Weights of a small GPT-style language model, trained from scratch on English Wikipedia.
Training: a variant of Muon for these matrices, 330M tokens.
MLP neurons of a small language model. Each row is named by its layer, matrix (down: output weights) and neuron, and shows model dimensions 128-255. Each number is 128 + 24 x the weight over its row's rms, rounded and kept within 0 to 255. Numbers have three digits each.
After each neuron's rows is what it responds to, as a language model described it from the Wikipedia text at the highest values.

L13.down84:122146153139102078115109136113121126130161104152138152162090145143141135155090128121139135124095178109114149138122102103140155101164143203138129181118149116134118137077173136171109157111127063133131140081101134114128154131098107116142102135108116125147116167138111066122087117144119113142105183132122131108134166133133133110184130106121160137131129135140171173089101137146154138124110
Mid-word subword fragments

L7.down534:126159140132099104108166115120084109121126145102125102104115101137110155096155145165137090101131137148144114146124107112175088130139142142171125118151108156132131138124138128113145129164132109133125182104153092155172143137142098144130119142136114128134102152149179117122125130123126175139133138137150104111150140095118089128126108119121165118148153070144136110133099113154125085087123
Early word-piece continuations

L15.down541:076144118167094205129162123120126089147080105126115125118090079115121112142123141130146116143110096135131113154081093152108127127129140186164082138146142124146142115129124115159139103139110116162132145110143087178130140124109104114128140108159159092116156086171162114086110133122115135125104127139122189151090138072134119137108122120131121109135118099152160105130139115166099132111146
Word-initial capital B

L13.down746:138152137116078149105104134133160118143129137114096120131157144131150095136146110045145135129160132122169133115109172106152124160131152113102116141173137133102176125114142148128093151103150112119139142139115109142100121096150148122117113155130128136140126117131141139132170151105063128096107119111119127108117159170112126099114150080092130134188096113114115158094141095102155167104112
Mid-word subword fragments

L15.down587:148115123153136122084129167121137135141149065176164133104098170107151142107081114134160105126098074135131131123162135137165153195157096124120160124146140146122128145112139118125138121107154116112160073099143158111133193143134087147084097158108128154141110103132125137151108140122155127117098124118120137094142140114151138078145164118139138115154171130095086148116122111181099133105116
Verb-phrase adverbs and modifiers

L13.down56:156131118126085073168129119128087071152114155128120140127158091116144151144127106127098122147118172165123117124078134128170154115096107139143121133115125107134185098123127170093132114101114120152090106112097129124108132124155124075167132121113169102161133128089102146123109155129139113105134120113137113050171109084146144121112162099160120109179143154102116151159103151136122138119138
Mid-word continuation pieces

L15.down226:147125089134151130118124137158138139118134132135131129141148122148142111152119104103137135153120079088101154121121111127135133111102130141129135138134136063125165109131117100083113118141119155092126078122154082126159157116091173123150107123107130141116094118145164105122185111108122107136142139126114092123176129095126087131127162081194124135146117096178142136138109109103142128113115
Quantity digits and units

L7.down653:165152112117137111129150146111109102126122136133116165116095093079112179139154105109163128129112182112099123131129137133135108153102161113120137123162148144153101136074103145117157127116140118113142127107131162134146149100090132088158148130108103093170123166092117141107099134131144170152091125127155157131132096137120098139108146165118149155138124116160159138132096125129102121091135
Mid-word subword pieces

L15.down274:107170158117068104134076142105145142143140137103126085112169155136108159126185106131106120138168098124117119118102147088108139159086159153079135142123078143158130089142165129128127146128127186154161143115116144143176128116144094131151106108115100121159106130112104132132136124124141119146164103112157125118165142145114105114158091150087126151039096132115109152154108136120104137147074
End of introductory phrases

L7.down90:110150124115087132157170133133146108121143150086148151163197149159137111168134112081121148125141133120114108155153159159119163122158106050171120093136144114110112153118170149140129135120131160111146132087115109139128132150136105133083138117160159134161133187133175118128139153143129113100179089106155157115103112094080077102140118137136135144135149163117096110108140124148125133129088
Verb-completing word pieces

L15.down242:130133153130104168111135098125121144137103132114125121147125159175114093126118132136128071156149106140132086121136104147165124113201131143123136129103145159187120145146199162135167128139108116128157125085120158137103120110133109167116158144197108144129109128099135118143154105129135104135135096132166133091157105118069103109170133155131093134142152143132123134091116152148106149114109
Mid-verb word pieces

L7.down29:134140130150140093107122117128145104088154143117070155086106096129141100140172143103104151099097120130105112104142082106136155171121112069151124142159164114137112137136101140108128075125151118111126165159112100162149165110115134133146106145105089099137158100159123133132123103161132106130150118180136149179136133129159132121101112139137162182155126160141135087127101071108161135190196
Mid-word st/end/ent pieces

L7.down367:150123096110112134136149127103100136126074143149125160141128133109104124112134109120128145111131135141128186108136136149098126124135106135120113132125128170154155133138090100113104110166116142102149145138151136114107093088155130135145120111062085159156127116129146118108154087118041155118145133127130120113104130137106134140149146129124113183111105167143120173104120108157164142191103
Mid-word fragments, table separators

L13.down280:102145105092136147108070114129138106154148120143123134165119160110143146103154173090138155133140117140093137126096128155130118142076154087113131157131141112139109152153175134127135124128148130131116103121127145139098127139115086146174115151117190144151117123129109127114089128146162113109136126094129127097114150109135156133117121118109077095132128135115176086159133161146124148138113
Mid-word completion fragments

L7.down44:132123109169149122142139154120133146093076163134153158119113115125147137153157093109134098122109121138082134166122134141125155150156168136087122128143129118154097132136139165148142152138121118115104113143098140118093150138146102129135130121143154119095100134129101153124138163141134125164135124121117091155109100128115116123113136126149167126079140114173128198111155114140105119141138
Mid-word continuation fragments

L13.down416:137102129185078131144112132116146150096118107113169117113128152174158120134098114125139142121136107136145128130181096181132126131176186133096120146151095108138119146128138138105151129180118112100108087107164098170131128115136129196102153127159123136134109115155099118103131126102132095106114152122156107086118112128110139177133101104081106128139110136117129130094112133122143114125107
Mid-word continuation pieces

L13.down621:101179147115114146125152133140157132143085185150094094105124065123085134111126122111121113148090122164136168125115107133143156135142112174158143148050136162144138108145116109116089111126092144121095132105128131138111140160158125098155170157119131074146091160134142125138122118109149127143100102130142124146127119106111153105082116123150122077135109085132105101110145130117124145144127
Early word fragments

L15.down516:102157127073148059142109109130147108097119125122110157109108169114126146173114116109116067147133145112136115092083090123140171126102122119137134175148121126129131127088107145142087152155157109172146141109124117128131110114170133109125147098097125138098138138116094124102127148163108171082120119096101128114131104119145110147128123100132193173127132100162156154070170127134194122124177
Year final digits

L7.down6:095127134115123113108086152126125105091083126098121112130109131127178135127157132128110089132118100144108137154062142179156130094169111139156087100121119092152172133144143170133114097105105093091105136121154184084131139133081163114135092148120136067156147098130123095157135124100129102142138125130129126136163138122144166128105140159127162096114185145120110129141167138175118149110129
Word-start fragments, "goal"

L13.down214:132136171160086101182158103107146087110109140118111137161145112128130132095114127144086120156104103108127151183122129144117145107164154150138138128160109145085175115152188091141133128103139155114120126104135079137110117126137129181111110140129106110143136127113146144157133125170139095135123128119104130087147126155147131167065136086122113130162128170105135152091101130152131109138142
Mid-word verb completions

L13.down318:157132125092142159146160127115147148156188151123123127162122137123132146080135117155117094135164081106145117092117107076125124104150112131124109121104094116103133162160091074116122145095161114114133099121131102111156119111138162128115133143201151118139122133122156091155170117107149142177130134155127116098164151121122069122116133124152137167146127114164147141122143129136118129138139
Units and formulaic fragments

L15.down15:172129124138116111121170064131145125135128142143146098117128158126132148095069115138114100090174099137171177101127131091101109175120170143088123130120140123136164104103111099153125124127141118094170155122166128104128160122120131131145144122093174138157135120119153157108104127107139114173101121111144134136098148141134088151120128156158110107101090120140085111133153156124147113115098
Measurement unit abbreviations

L15.down688:122119125137142146124120086095109133126111120118152115104159176173118104134150096101120116102116156137127120130126176147126129161110132124131128129117146180122104150075106110086114120128128126139121190121173128130138127147139156184127151128142110129135126134120099143106153109088098095134137116131117134143129079161116118085138129124110092135118115131136138128167160166088137084093172
Units and narrative verb endings

L7.down212:107109118108151134088160144143147112136130136136093110149152124101116105108117154160115155173130101118166117130125133139126118110172140148115137092148119151116141122135104083117137092150132160157139119123128135108141095163098121121129192121142142149128100135123085122123097089131093122146113114102133134154156140085144134132129126142126131103101124128104157120150077078140111114147169
Mid-word subword fragments

L7.down612:138105139088146137112115145154119137140125166093127154116138139144140111187136111098082157128137149105112117100122160146148137087160107128110171131091146118123120142127146134127121149125151118138126088110148110092154093153159097124111113118188167132118151171131147116152114121130153128109110120111088131124098114123118069100106139149132086153162181111125124074120131133134109133109143
Verb ending completions

L13.down81:139138140129132088131174083131129123133183092131143091140165123143138154171128111115171132132109084099123100127160158108118162124131100087171117100122115146143157124142116118148121093116128157150188115129110099104115169175108111103172093128083162099108112145116147150124116114115150157111116126107124108105142121104156116094081150107133115163114111088126121126071151106115146149131120
Numeral endings and units

L7.down747:134105140152113065117114137148154127143166102165146134127121150106135112125110121090139107114100101119164117118134157154134133145129156149120061110105142120098108138183128119121118119155143129141129165162143124083130170156107173104146132179100117077141117089133101119095141147118118147138111150106124082113094179182128077115125124159122151135127094122143145146136142128101115136144131
Word-continuation after initial letter

L13.down33:149144156073128169090119192148155170140118162131112170150113122116110164117119131186159118149120154086154156142110107105130099114121139116107152109112119145125109059152105125131104126124129132150101083119100136135116094110131147099129141096117183126179164177105095103135122127129124114131166142144135151169128089103114093109122149097140158113157137099125159114104136129120092119118137
Mid-word fragments

L15.down530:129113120168117210127128105162160144084106092111087104147121092171117092153117121103127132122071129183090159114137140140106149132152144101065140089115118125121114115155155145145102130092125109132155078131091143140163130162095186098098135146165166153124121136175129126148108129121133090153127138117141128086131131108073095108142137096114177148152141165136149153103144148130122133109145
Word-completing endings and prepositions

L7.down677:113115153163118095140117105107152168113158145095099160139136083154105116151145107119140157147134148147118163123119126091139151142153153089138167139133137133087131126141104082116119164077102146127158152126116137114192149130096149127110134105112124067129169143123090086112146166113100083118135160141118144125162115133091087108139107122125135133157123130115116128124156106141156113142130
Second word-piece fragment

L13.down541:143154107148128193121152144138128202122123133132123138129126151142100105116107155151095133156096144153133112152122133156104109108178149094124141119160148132154163151139110123129133139107141093117139133095134147102148112120112126106104134117149128118124108124161118131130163080126128138131128153117141098154154101082131105129163128136131122131093161142116088129128152117136097170109160
Main verb inflection endings

L13.down639:174119138146108134093127193098141140141096120091148135138121119140101172139146122130165125131124149126111139130124116127129161084124132125078124136158142105139176089144131097102134176121165125087144140118104103146119102118145120075084109112092141108135146134126167154116130109113113147141162136093102106142123136131149170150119136094102160106124157121116171142096100123136133153120110
Mid-number and mid-word continuations

L7.down442:137086117118139128118171094138161126101111113120092107126133112172135112090157158166121115124132109095133118144186122117085092122135123157121152124119101147084100162157095117113123106128119163109146131178056132165114136120119175125115166130144127118144113123147100073109125121159169104133148110146138163077142098123130130119123129095139136132157136095084121128131113120117109161105103
Mid-word spelling completion